From a checkpoint of a small transformer trained on Wikipedia.
Size: 8 layers, width 256, 4 heads of 128 (2 for keys and values), MLP 704 SwiGLU, 9.31M parameters.
Architecture: RMSNorm before each block, rotary positions, no biases in attention or MLP.
MLP neurons of a small language model. Each row is named by its layer, matrix (gate and up: input weights) and neuron, and shows model dimensions 48-239. Each number is 128 + 32 x the weight over its row's rms, rounded and kept within 0 to 255. Numbers have three digits each. A neuron's up and down rows have the sign that makes its largest values positive.
After each neuron's rows, "fires on" lists the tokens most often at its 100 highest values on Wikipedia text that the model never trained on.

L4.gate66:108110104059158064144066136096168124173145129188087141136143137169108120123108123168106154096151076081171126099100139104115114117076135124107115145121090192151122126084135103141141128089115198109173156139137138134097127063095131118115143151103155152189112163135127104109111127110108102149090107192133123144147172141143108136087072084094150103108170089184128149122110154096095144164151143103153143118105101200116180088149140124158129052118073107094086094108111149104073102145065125133092096144117127102158110147106076126110092147060144159078154141152148126081140118126183164180
L4.up66:104144121132133164075060166103156169144101130144159140076080167165152112080114134110153143132150149116165164156136100092145160157074120117149168133183066099160155131140183106116148041090165098104157122118101127100148145135085184120104128068119162104093113086164171191109097147150128154094121126078130107163060118144084151153115151120131083133123141142143170130127117113105159088155162108119165136098069157105090141129107111178190121154090128148171156125137080145112103141103155166110107151105108213136085110127198126154174138144188138165153184091086083174107125139143131135160
fires on: "=", ":", "os", " medal", "ough", "',"

L4.gate95:181098090165093134131111119171085152158137153172110140133146171124120092058120153131121155155138114103079143159156102159085129097143198068138166126139098202110122152173086061161077124115133140170125088157127142119095159166114098105103162098099148157175120145142162133070136170189097124180132137095153145210149094184101103110206110107098110092130146069165139131138083141151092063142147148128172123142162131143115083146128117126192149105116118101127136069122128092116115070131122107122130087183088162075126157121112131144118111133111124107109101161164122098105125149098200158125
L4.up95:158132121126102129147099109177141148152078144171127117147121134165146100092119189097118143194087097129111146111135144146092140102130158119176109164122105131119111155198158081143117135120131151126149091198107130156174120181079073134083099132124169175124129113122138157072141152195178158164130152103159146140182101181096119141188147155097163077153190131158082120098070142139124079107128142125119061092163114149088134130159101182157131095118160171139109083149125138161043103138121137080097140179084133116126072108142085202118113161104175103119109177164185126157094172122181183153
fires on: " ==", ":", "=", " ===", "History", "1"

L4.gate672:112079115135155116162198141156105113136163115164133199177079183105073129137101107077129130095116165128087178154134096099088082158131190145104124107100134117138060140124110130121181150113132080161145092091116125072097145143119142111099105133110098148111129067127125140102120111124122113146072091191134055087197100058172144143060143149133188165138127118092065116147077129162143143193085141100146135165145164114121147099109125123095109121125120120128161125120147135064177114116123108073171126092122072095137089183139112127093165185147060154060145076120167174097110107124140136070
L4.up672:138147096120198151156126082116106169066139090114149098156133087101140163085108114131189143093123138185114183098197122078149164170128092165155176148110104102142082114111124161130114114147081113175085059107112090126155051128143133138123065156164077158146103154159102150164161104094128108101110041132096151122117100070164112138110096134130132143135071141138104146164116160177113136142127109122111135144182115080082137102110153124151145090126118123126108124095128177094189129137194089123141105142152109155132120097115179079130156162154121103141166069109154097104174106180176162117
fires on: "7", "9", "0", "1", "8", "2"

L4.gate40:123135090155107158109185058128116147108101154109158148154130138125104194102129092115087114089140130177132149213118111100162135144136176110129130154199145111129126126075138103135139130142147114186086125120160178149108141084149101139101104130068143119100115151179110079170112097136108130104110145141158082122111099127145128160134103084103116116129093170128179104149096113158133126205162127080101114098195114161157140048136118121105178165118115072162152145173156134083189150100124161089144116148126142110078131150169122122138128130127124105124106073174065151116107122167153158153
L4.up40:116088117100171133109120120107130134087107102088140158159157164169133159172172102109122088122155147143121142137145142068145145149145125110096152123170098121122151139149108102136158113146140102141067115166158179119163119123156135146109062129115107180085163123121106150152109140092182118117124077140142058049100128113120185167154058114108150125092091161109139123091083078151136152183148103176066126121200156142161150085093148127047144194126156074202168131136125109103186179099143158086097147151160123164089128177172110112116108127107166075069153121124122150135080175182117163175
fires on: ".", ","

L4.gate117:122097098172119158153100112136104198095107177148128128093122062106099086113110164080120150137095105160117104139108099141118116106174128087086120113085128195167084161141109130109100156180146106169156132101109104192121140173146101127129085162178169154159143125084087148101165071097133127087147098109138153143069174177095117112124077084191143164092103158099102139163101095179058116225094132134140122117151150098075126092152151130128131083074135114124139086136182080115080086134121158141158116143134134113106159164193116068181143151180170062094171140161163143177125161124144110155
L4.up117:114113137159143179141116065132098111108096192098140152122125101089152092143110139128160150155144174150080127131108110128107137093147123097070141120069130109168111117196138157088097187169146113202125096090119121159132142169110096168169145207179169120145163099153074157139159113166152174075088043153129128107072113130130111126155130146127145145110115149119100108184094138170082156177114149140093113095169158091060155079137128111087157124085157129144110100118157112102059104094140104121133127098166068138120118120169163067199124160153147100101174136154149114174118138119158103167
fires on: "°", " —", " League", "2", "3", " Rank"

L4.gate215:190090118115161089121125115142157096140074166137119126136171090159092181082107163116077111107151088096126095094129111125112159152139117145152160159098142167127153139183132146098093130188184156124156118093117078210158157146115116167093141082057109079092146139107092067114085110106164177095174145092129157095154141169123166161160090111148093167127081149210184087097101136116053156116164067146118102060143147109152123124127188163143090096180156144157157124153126103187146136097153148136153077163170076087173125108118110160156040127135073098141162112131138111097113114113126164106
L4.up215:139102082099157110097066124119166153133149151144118162173163140159122142085074146115101158126109190106136126091131121126159206140131098081164164173120093163119122129127184132102177116179136134075126148152137118139179134194139126175112118099130092101124159175115146065127169144098208162120119111099146146037167191140083150112212157095161095107086099170109132155126138127143062142154163046160100122081139165125124173126138161077159118090154185170181162119154109111137174131091147128108087091224183098062160141096092107110138075063096135091158120189144099127161150147155105186132
fires on: "===", "\n", "====", " serv", " Chicago", " def"

L4.gate663:085120103178163098119156061101175097162153118137138150110144127072115093158158124109126086120109104105135139132128121120111125093087148108136142143162116130097125123114148138174068132135158114172096111118118069106161089160103123128092133099109193175137129130114162162197191145137177141115159127135152144139114202151183131128112107183140085193133154114087081129140123153110103100095068114102131132111172126111053181207123095074140150122134108130107119099115157104168094070128136148166139086148122128106156118080153129114093166092092091100147116118170127058167036208172089079190
L4.up663:087103148135120120148067143146098145163086184068169126090099103185143110096086118123173110112138051128112127081167132123137090144145072142124107112162110117114160149107137149170101106127100134227143193132115153143143135138109145086155115074075149115148085133082110115204122093136144147126067077102063101143136177141234107145121117187153130135137174150111134089155124160161116054141113160129114126106148147155144127133175141098131173098123125114135089104185193112151093143120148129130114115162137090173130104100108098110105087127072097066110136165166138060102128126102095218060
fires on: "0", "N", "1", "ad", " |", "A"

L4.gate59:086082095126151137090116165103158176134126134187148095133108061110096107102084089045068139123161128114188128157115163165171075148059183096099125123089174140135141117084176093169121057122124131146157102132091119147112117121196126075118123206136132109149130130184129105100143093117153156104150105077100098121167145177089156114138130091103149139163158087128187085176138146143135161167089135143110144131095153112070107168125122101138090097170118106114134114146097125092076170108043213122171122121095147153097064128086087153104139191109105084148172112086087094134167082129154086184
L4.up59:139060164181156088121181123111080190096154106085165099114098118139141089137115087127132151136159138128142121172145132161062124081120201155072124132102118088074077160141165129131147136160097090183104162089122159116108102121112153147130131130072118135105138113104153132125130137123082100179138130174124140119056116116145123141199117140171162115123083050160178146126167133204145154093102189159144085119191090081143149144133179115143159141143109117067095071140148132172108140111197174105155132123091137118158106085134101115134109170178115136085183162138147120104101108165120047120
fires on: "4", "1", "3"

L4.gate118:161174093118167102095099132143164159139079069178129122134172094123123168098120124169088158193101127164091117148137097082167098097147166155156171137143099167149067101108183107110134139094073068116094060155121135146174161131191118129108153140124143138119108153128146155144134119125174128155100085096116083134106111140108185161082141075148149131115100115115148134183124090130135163154160167123120174114163112132096203148079136111129121121102102134101139137144131141148087112117132161160182118124158174160093139103091065125168108198229112095131119156107158210131111110162058091152
L4.up118:107185107152107058155080167156139163120066088142164079146160092084164188130106155185138116178094111168091137099156162069126126101129160158176140126122090135134069078103173129121137152127104069159175108098095149112142168119094129128114157153151142084116137150131158174176145113160108151124096107141077107147024099101142099160135171081140134119128094153098162131090128065134162174152172145161155118154176135105101185147085163087132161154101174102107131143152102110179113105102124105135147146077167135170124183072077090121136127211151098124120153089095130160144111146113101108105
fires on: "2", "′", "1", ":", "3"

L4.gate127:087107154104182060121113084144156095144091100193154142166108132183100142071111116160158101126105109143104125142157150149167085103131081148136140142171109173142102142121093125172115067140199114100141154172199067083133114164092137098147150111176184154162089175149172113090139144151160092114139113062149186127070157176163118171192088116083114177089127160185103146165172167108141156043114128129165127114148100134120153087087078080145131095174112144105106148136169106182080152139076132160121179101085202127123080132099100103115125113100096115136092176179183069179145163121179145122
L4.up127:106065080178143088089112025109175137177113153160167154180137116155151115102143100095075141110074121149100118076131118132161159055129156129107168142073172183124116135124131160091142133113176123141121136167078121118137149131123134099085113136148153110128123119148155128156097122092083099138173104083157115067134163159167139154162178175191101155149106210179070160129146183100105161131074168151122188090118162129145138157105099120129139091103146138093097125128180127128134159136128080114116117175123144143131094110118133101135195115179121132124158168133107157179143071130075074102
fires on: " /", "ac", ":", " play", "^{"

L4.gate603:136184089108078156146183155045181123157103136098081128148156164178075118183126094122129176139146094147175104120099098099088062103148111121123148139169083103179140122101064147164144137095197201176137151139154122181158128172137152166154135068151168170131138135145123121153104139109159136118147159099141124145143177152153171109131097160161143210119131135135164129108138163146117117148099117167154089123106121132122099131141120154126059136160118103077109101102088112162124173092057162148099095084157186139165083143150161092149167141157121114147098088119118143101109198127129177148
L4.up603:160082106157099125184190180067133144110128093116132144138144089109113168221122116114146123112129144105122131144082118088129084115131068189117108158149077088184164097138127100099165140101154144136110118132147151157152159130087101178100132088178104156112189083141136206135108150149194095128172135099096140115109150106142155132089111132173167192105110117114108141096125186088192091149128132169144042166143141110061103083104191133098090161199094098106116137126081124136161147082121156146125130129148121121158123109158148119171123139113192052155147166163144139088095126105210179138
fires on: " after", " until", " before", " since", "ince", "After"

L4.gate541:112106123064126149143133125173091109186137167122110139134111149149163082131157132105098121086180115101111108148184075175190154117094104101129083141160089176115175096086158104083111139171082087131056124151135127160129164097151087172140077090084137106176092140131054117128097154132113130129123128096160118107145155120141099166129131151144143126138068106111162086117128100176078160173090104090132135171101081089116121096081126059216069105121142091134141068122047127105154143089167165131142073102096171149139119186118090089123089100147120161128157126181115164143190167105070145103
L4.up541:108073090115172197184097129195076147141128129114155159158118101165129068152179100122142121092119164121128136135151127133127184158134081097119097124153120189071147090100169103103126127156115093112114098128091094162116115138131131160095141148154144108160087147149083095127137143134151185117209111100140123085071156106109104162186170114199114121134128118174099083100136175121118123164131098134091108156110129072161150108133143062169101095162165176111090115143115124103135148102165150147073070135032148148117091173083100143174121083098157158110076201189100144165197156117136173085
fires on: "\n", "====", "ino", "+", ")", "==="

L4.gate669:214136125109104172140177145156102099140158124169115147171065162094107134134162094126119128102155205102113130127102119162121098085155110091059125108151167120152108099147129168155096126148148134151118121138176176130145122139127099160126137174135140162203142096079110115162166144107156086126195140109120141161124119077125153106187156095176153087088120066123063199162101108182102163120159098116116138155157107075116100136194134124138094145208098113126146115111179105074112137125124137186121128071118097084142156158082100143148107111151134163165133183098136150070118145143137097072
L4.up669:156125113046129158080100101148158082121166206097111202132094204079061113121086097191138141111144142086133166117093123178136132121117060101119174144150103123116165120174132174124094123159148111089163142161077107141123180086135131129113147112158098109158136091091083152094095160162130142102142139116113117152090124141090227138129096118098140148099144119073077170102124172107113079109130077098173105111130116096121103104201155085188097193122136065152175139140164128138081118148078152161076126136134098152174142112115156134131119090149145089116117114092173134114157153111156144090
fires on: "\n", ":", "-", "ou", "th"

L4.gate386:154142081121142179078073124108067166048169126152158111138151172102134167165114117158124156041113163126107123119100096097135135216154107126058132079122067130192118150172085178079155142114070064106145153099199152088118091076115089122153153093113106084133072125095126147123062111155087097157114172139096104130136136176149169144103104131128133169149102067139162120103165102070102166151161082156142162191145098123133110106078157060133132109143144095148162134178098129108144129127120140141155104101153135170161111118175145180128159101157104101176116124134051158077080107167183138124
L4.up386:134165164138125102127079128132184160075096155139078122130144121220123152166126084112139135078147185175088086117131081057122163190165146085059128107082132101085148143129066153096121121174123119110187171114121112095117132122111090149114139140145107115164068077121150147155109116148125132063142192047135101123146082159130102134127128135083151119089164089162118160101141104122147117170145126091146132166091123169108135112067146118090148158053069090203178134172074143096154101118112122163150122099121138142150142098159083126065121127076095101143138095132114139134133092119135146182
fires on: "0", "5", "6", "7", "8", "1"

L4.gate500:095129101132111173162053181105151140146111115149164161119097148121064135089138120126136152155100144124152088146097172130160125155119115169097168138116078105119154058168187150134151089132121114187118090152141228139049176101112114082053181110188092106185083169098160143128145175093172097136168147118172151154072083197101119140141115157134134139082161133100131137122160152156143093138071090125152151146097105143150155122104119142199150096194096095091121131075150139126103148101161120107159149070137142091178135102131109151137082190162062081095112103108154121169111152109150159117
L4.up500:116109100081156118160090177119160105108150106164157114075108081141096067091130109142105167109141115125117205146101097159140150072122138116100138138182138189094122161137080185083132089177087160116139151123128122092124089158134148111161154096176141082117145134146163140148119119144124143192185092112120112072133140135154113158107155128074086078132115125139071101182162155165130121110109155177077112134162113153126129134113133141122140125116159138087154098086110118162171148192105156117098104141111128174163054102065146091063152162138120172113163185166132103169147177178145143112
fires on: ":", " play"

L4.gate355:101147063068157147093121158165131107104074155161137124143167088193153146141131120178137150091149134094085088170128142154193118109091090120113168138154134146172075134155070194125142086095099122163106094088174168106133169074116111119150191101129105072105139161131076127177089163089152127151078091091122050143133130108129132144168062104081182166168119122190109153126163088115139121111123181160112158171158139104098119137086163121102093169114146124153138048162081130126141124091119123138111159098076098171142120158111128081164055162089181169125179128132121165181175105131178166153
L4.up355:098056103104120126089169106128155221135131145208131087148132070162154152078157143118173118119143139095138105120130177166117086068109131150128098163118102135138140157155135150135102091062098166121167118134180134073173114133109167106139109118089126098094140191151107073166213164104133081127122107050134134101155170113117116169067048136091133146105143152152132121129143101125112152092114165158090155086177113119093097118097088115099111140148125166124167086180114143168148124100126144136122154186161100149121163130107125038147118154117116140111091172086112144148148086142108165146
fires on: " U", "U", " on", "On", " And"

L4.gate580:159100108162077161159159170131108134146156173135123139155160117189115120089075102125111098111140108161181101111158091114104125102085096093094118151095038165128154170094079165118164077125095090086106154089137153156090127071153166100142105087089158115147108145089090114174131148154097077177120155079166124157154159161179139196139120100111113086196114121120146130152107171155125137175170102167098166151107085108118206086031137099155158092166151109127109174149174110073094154116104134172120126119092127103058135133114129094093121133081171137055101123175119146102165177109145143089
L4.up580:146110113142087144135112135127076098111193116131097120169142040202131089114135092108139099140170127147194113059130154139174117087110110133173138142128137177119119183141122152144115068127116099098135119121163120135072195120109132106102126086139133105173147164145157124147106110149175154135170144130221118171140145138098104121117086158088117053177173140103168140098133132168144144121097098176130085132101125147111159144087144102089180093127146147118103157161194134132066197109120120111079052169099122082110098130111093108081081089092124150163132174132146100196132161079149153071
fires on: " /", " def", " sec", " capt", "up", "=="

L4.gate71:124150085107198127120075147148187159093104123155132142059099076112139135149142081105130111090087076178060120130119144120135083090130167094159144147135195161182202191121134154120110108119161171087198144080143133125073127147167154125106133127155106132138160182090099145136091083105173116112071160114099116111179181119122129118105131147127117100133132117164137141178178167068177073148165142184140140062084127128112093150116095068126120082122165164122105108084138136089033102155073148136144114124121078095090116152128141081124177204169115086129075124145111155103145096108177096167
L4.up71:154083118117177130162106167129153110128120107147128199125128113115097094136131074180120116150109150118096191127098134163152153144111115069150155055152161111161138102158123125124100131173123149180161063149096154133129173120138157148109129164145076090088146166099051190122086127165108077145109140126145138130139122093195091136102104114219128152195151192098040094100157133105168125147104153109121120158080161142155088143148183063076115163121128114136187169139116147059133122105165120079098149117119094086142137124146104170162072136108125155159134106135176184067145067063143109168
fires on: " Sh", " sh", " Spanish", " Indian"

L4.gate114:155114112077115121086140140159124173139106132135117128154152061147119141132118139126110135092186145107184145139188122143184075124153107078055206090174103169081109092114157094175092085156174095129100153107146062102094118089149149123125158136108146102124172175117116109163130084117181095137194130125141087183062118174139116148185056152131092161090089087218101095145123127086137115123112089110124163137125099096141128117083186100134122117170155123105117089171168057156100150094108141147085063138089134182128145137101065143103055136154124117139094149134132117049172144131170117105
L4.up114:177143112088119128014127155192140159142107144120122127160139082141154176162098110104116163111209117089161124121181164145141148134159101070169156100170135178077130110141178062182164118209112146091125142112127071122132095085130166133101106106087087072097150160095112127117096073089152184099183146142160104160121152159128131187132079133185101172095067141184116079119134063144159137172101092135137166163136102121149146092100104110178126137141138093104124102128167106168096156091113155170089101156129092153131129191106113116169124091126108135121121143129155091109178142120163164059
fires on: " ===", "===", "===="

L4.gate299:130097139108124124103136128121134083205097084116141150133154111122090072077169125120100137117133101144146156141158090152144107118145160095153143123111100125104173120106109150143132101066118068146103195080173161160123126060099127134127129055154110139132098104182115170160141098108143113145152148154093129168129130105138071091095094119049111168145094126143147089163055095116131126203131091147177172106130152128167141099135089131094167112141181134163172109121126123111109097084194174060104095061080145091107075121138154146082104123182117157089187133147108131136072113121064118115
L4.up299:164126108085157140174168165109154088081104099132122143108145186132109134102140105091110153095114143080074149153118100101142109107205113118116135060090150107114213133116153138051116144140133155127126153111174152196176118152174092144148094076137128159108161076176126140082134132106108086122073100106131164092105104103139117154092102146101167155109085191149120126120094119095094091145124068124082103138091197133138167101142159150059118140148149118114148124150091136157169147175131101103092117090097116117128093144127204139143131126123148079068074094105140085112045099078136121156
fires on: " no", "ven", " s", ",", " poss", " all"

L4.gate348:063157136216112166161094129146160142167093149137067112152115153142082132146144137145079157156149136125125112192094127167117115116153181079121162175200079169083136177099073132109142071147131110152151113169131126140144117146092117154069166072114167120108143119141158093175117183135134151134149151121135127123182165145194136175160117148072108111162064161081121094223185145154094120095148157095165163095102123176111210075114113119121106128185089114077118143083172086137143101177076155150141069124159147102099152126133147132150141090124135119132088157217099059191144155138163121149
L4.up348:143071125153087155145135125091152077157111164101122128154128179146125097156166079140120153163120169123143137161125148108160113155103088080100110143105077146127093148158092138063169134104134157113121111166134167101131136140093144130112130129134107183129117103100121161164094181152175066145109099123136143127143101138165177171160100120123145150139077149097092169126186147090091095113112180124132159092102101082104158139098176172044143115147129075162119125075145147117125114175084178143102096178172139136144102140120111128180091162141134144133142120112157093144187120087166141153
fires on: "1", " UK", "L", "N"

L4.gate321:126135155152135083170115106112141097105122186161144120087106102166116169047062114110109144189139124144132089165139128130144126115127111080190148143124160208159156081117094096142152158105066100122141095144119121166144140110117135095107158143158156107140144106097140123126125076115080146135140136123098152108132202132073120139169134099124097105165170072129082125163130096111147145174121099152187128108138129112102135119113144099088161077120119090046148099155156180084109089110120168136107085152161111092121091072154100115046150131113097131160161127183126116145141076225156102116
L4.up321:120127157160095089117125137118122160115214133170109100078103116182144131116142159114136159138092185131181094189099110122118194168136126133081164140126176159137104103167118167110116112094134144178164169142187122146169186084108111127146126137152110088086149122068144138091137128145121167071140109162122121178115127100068120140126174158148079140132070123160118164143106121115163140190099094141191096145117125118153108099171159101060146170161154034121149128158148210121167093099153139119101113135123153138128097093169134092177195189073118120136187121126169174107143116150095135117
fires on: "3", "6", "4", "2", "1", "5"

L4.gate490:140175118105144103100113138151132202081111140174103127076106118130108170153145139104143125095138171220157119138080109194183135096123177099116116100083113146151094129148134073085169128107102075110124085093182075139049177096162100166098187170106155112164093146072098138081102107065105106096080120107097110120156190149153128093127167132066137167134123109130163125144092176099131161156139074082114163123148133066160090091136180125138087131154140110105176130100099118170099138098125209188114128137163120115129104130096103160112105097114138151101122113092088118121117139132151131099
L4.up490:127090153157101091115157138128053159167100139174131115084137139095134109113119108100190160150171160077176144123163089192127157092104131142132100173110127122113104108113151096172097194105144153109103116121083164140083078113166162141092145084071088105133141156149132116114146104113121106106216181130133100163123202099140163079150144112155116097118094089153168096140081089105101113180122089131118167153129156135138104153143112149141134078203196067090165079131103127202091105106159190129135143124080159115129069184120086159159146120103229121145082130103128138096120177111096108127
fires on: "0", "5", "4", "3", "2", "6"

L4.gate46:177097124143139164151153179160125111079172103086141091142132142112142124141152072192089140155090153118122160143122128070181131085139084005126078054178106133177163131089128136122159140135104146116151099151139125171107102125118078124127099147108133113106143162159048159163074124117102142138163096105139136151138141147096123117145148085107080126182133124092079148134151169167118132143139115163182124102177135120138153132159145148108158170126159083185221104128161170146071108140089141120070144110149102118171175136090099164169179127086115124088134113095124126018068147146164124157
L4.up46:057118150140192129168087134107112143128151120120129108133139157173146095126116077080110170141111176106109124195162126061108169130127111144106091175149125151123152153168171057122203151177069101132108077141114140149190179113131070141118113163126112080097116137098098095094172159135138131089087115161179158133101101104104130151175106101088126070157087186175119113162094104166126121158118158121195108106131107169125150088136049136099094137040188075127172100144128122197111128083071125073124116083129125100117175129167138158137138159088122214113135083128136129070163137099135162093
fires on: "s", "5", "4", ",", " s"

L4.gate586:089157084141133179133094116107143149059076114124067182101120187122182083151084072124189136103167149191134144124109099099150144192158081143116153152127112108115121121149112146035120076121071047117064103192135131143156107158112137136105154140162112092111105143126146162120185131084154099110102091095074125125178088150147151153162120153130124162078100118085145161100176152123114189137173141152132106154117124120125125117110172118070098148173085130102148190145140129178090109155117134179204141120170089170113178121153177140111151106178125147148118172138086120120152115200123093117
L4.up586:142146107117135137161134139114075163133123136060108183113081194149193117132120044121134091080169198118123118113168093095116115130129104093066147096123101118096112105104153122132071103139135088168080102093184104174174124137106128128161140200166102086098124130114170157126175151123157067101146144114075120133108072106159123156113139121134179149121113072064117194114147143124149150110104125114152106148130152121098162120068164082087145120154145135114151173158159105149089206121125131123230160137122100166093166079128164133144195097135134109140125156142128089147165142164135140138
fires on: "0", "5"

L4.gate116:160131095166129065083127107116140083036172132124104107097144116127120180154130167084178114119174144112167133122135119146177127152118145143134166138122138181182090127147149098148151077095089101090104163159116128173113155158177138081109120125112105156166188129139173119115102066115151155113195130123150110139119154155109173132160110083140132119123085110180065108159091096104117158184197044164147141174197161116146079141119144136127116105140170084108087123155106161130142062137135118146133124145115200118143129135126065098163118134098148138161111150117101106115147182148108166117
L4.up116:150125144115117092110080146156116088094135129151147142109098177124168145151147169150068100054183159167167095168168146103160109139135101088099175149142167106146113092135131131100191060123144150112153160103172133080120124175170094134127116092160126130149151110084129094170040129151122130092148129126192081165140141134155108109114148142124150156146120074136069121141190092095119110115138127147137124155143075145167101126111136108119154146126127117080128129081128146101073048129106137204036106104101111105130081107163067097140138120096093147165124150144142105143101165131142157110
fires on: ".", " =", "==", "===", " ==="

L4.gate319:153146076096130170077064098129149127114071085202159164124033069144103176114132146103174114168082133133118114133097134071195156150116174113147146133145061193160113153113116128117089126165084186181096122171150166079139163177160150123086124168174066166102084084128081099149082092127146183136106140116153132148120183104140118157130071099114138134137155118105155117128161116121184183170177143130129140152145189107161132060092089108104171152156144121167129091169128172108136168080141087084137110107097127109109088114178099127113135093115139100074099148099119173153085117138102126112
L4.up319:128115123130115120164116194159108168075150185082151113138091154126105166142115119127116077071145159120175129167134150110155141141164162122130122138107153118139139129168199141141145071142140078116112145155134177182112132089121076180112070096098174150132180155080107141143144137116122119044067106127092167117128109169116097182119138130142182111141116198112137086090116157089079149094054068100100139114071101152136176121156178155087081121113123143134128172132120166153088083143139160147131218114171128134154194109128166083160151124130107106134101110093140120139167136100105092118
fires on: ",", ":"

L4.gate143:091060153162105153142136127106142176134127145137138053070158131137200131091094088106147090134097031108087126133194148153157143187129160119139142097111154120112088120129077153076127127159127149194088127139159123122092083125133092106180138116084139167168078119141101125162106128115123151176087146163082132131149104067140117176133087114146108092150068142115125101115131098158114118096117088084171145129179134132134129080106100181135159098141122124129122173175136174132142102156121152098100102141099146124113157149177125053104149174177045140155175073153077139068165144156115107131
L4.up143:160137074097125171066115147164077105176127143116096120113084109171113175185116148173105169099132146088176135178080142101140146142137083073141147135159106139156121096143151120084116097151151189088151161110089132145133127138147132128100118144123172136075129203147107076156070055119144138125110112091129175109087144117173160170107117175136140182138085111153118105084095168150175174178130141142045123112153120152168122149136136082102178188108087092105171105113156122089132121086073119120138123144134118146076085206161094144122101169079140101068117150128187186164128082157109137066
fires on: ","

L4.gate674:147125185136138131089171165170175156194124130123178117114182105135137136171163111107069131115141092098133164141164114125115087153181187110107122166178164185109171132136123145143136183127078120154088170062137137121073067096101107141151151109105150116085103105148138131088087098106063120177140120148135098152177103046145117132097128145063151169120149105159113110157102133193124101095163187111127083147130108059115118151100056074183116143122154104103059092155141097100107133187139147128170134143131143049127077065148119092123073193134085136130116128161107128101137143112129119088
L4.up674:116140086187107085156113083108156182076131132090087112086145135176153110123091159086159158126083109151020141080154135116098152180152104063106153152157170126078095178132094175107134151136143149083130105100165173151089075129095109164127164141144145155124104120136093175124151101115098132101130156170115148137157127168163126146153062099093228125105080096118159154095131145135149137114134169150075123103115172099102131164097148096145079125133127076122089114149134119156095140107104135150153114201128139102090093092099177144107126120154126152133164180183148116137124141212189116180
fires on: "1", "0", " of", "2", "9", "6"

L4.gate562:145127130126157110177096138093137176106091112192082107118166129087125138136132130112129160100095068097146110165155148110161102102199129155120168140133066117162146116171145091159147166049146196164162157169135184085099157087125174050152144149068182173133116171087159077149166121170139114128111128083102109098161134149112141165165139099119107168059137101216139080084145183094158141092088135121092149102180127154082121148117147170139104127129116108140071110100168147127131098086114141135153105152155095097127135122085166085167076171121090148095150136141158074081176145110156079153
L4.up562:109132128149139145181078136115144107185076159130145110143130118107108121117098140211110112084115118077135159140148133086137132156168094129165139135149111139134106083173110165111145153182095151139187177170121140091080122153114110121157140135129127144162132176088088087106111116085048165133117144115150110110155166102142168160110153133161153149117180095194139079079147177135137142162145145172095162136178112151133086173108100188030154203103108158081081134093177093123120180125078104130094082160141073154117164133137099099088123131049090102125131134151101088139157056106127125052
fires on: "2", "1", "0", ",", "8", " –"

L4.gate568:096125124131123154110127083137138094082117120118128057140121127154089161117130164175140152125095114142121092113145091157050113140119166165104098034091040096158136127104109138083125105129125083122165105155163193109118093115100109122199101128133080121111118101150087181145112177150090145157130085153143107169118090121132115072101086112135100113204155118078115134131163115116127135093109166126119120176135119102109078077169149103128123169089187174168161101124114112139150154154139157099142118050073201190098102151219116165099142110108110156144135131121114202063159147153182155104
L4.up568:147123144141143118079163127164126120143107118076079105110141082152089144137074135170124127172092127132165155165179156149119150119106213112105130140151111172194100216099166071151075119141136127143086066148152185140127132125096122112124157122146122094062155120094072179135106138087135109093109115108173099190100143149032133171152092164093132073122117153106129143095143102161113108098115117056132139137101130105078140096160137144181134175149122118116132132129108136122110156153119158074148087091142140148030121179189085111128130157159130134111090043124123153118152128113112098140
fires on: " In", " Cor", "In", " Re", "1"

L4.gate649:102099112141156149162185150147124129118120151139110146128162126138081091138065118139092150142142119162072112189193143096116098133109193139114120108160070180129141131126101110111135119116162095136128163138134152170085140118136176098072103152157134139094091089139137136117157110108091101165213155163130149150114125123126141122160061112071138039144105148160129115142151170089145148127121149140142141105110185117161186123083091073172197083120117093092173113162168136156117179079086114075160100101121145084124169091147170117148040164105097122093150163168139111104166177123055163170
L4.up649:089115077122183102141133141090146111082152176143129126131187140130118077146079125118161078142181126130114147087161109088100112150105205048129148177120121126141104135138092122156108144149153117080105128185094132173147173131142127096131161146138179134072144106102098109119163087116046174054171144174104141112131143255094085117097142195113210141196116156186075091128115171101105122139103109165153160133085152113138236128103144122167141111172114099082143107119137180145096107098093137124145085152157171127126130072123173155149125108098202149155087102181109112141101122149108162142
fires on: "8", "1", "9", ":", "os"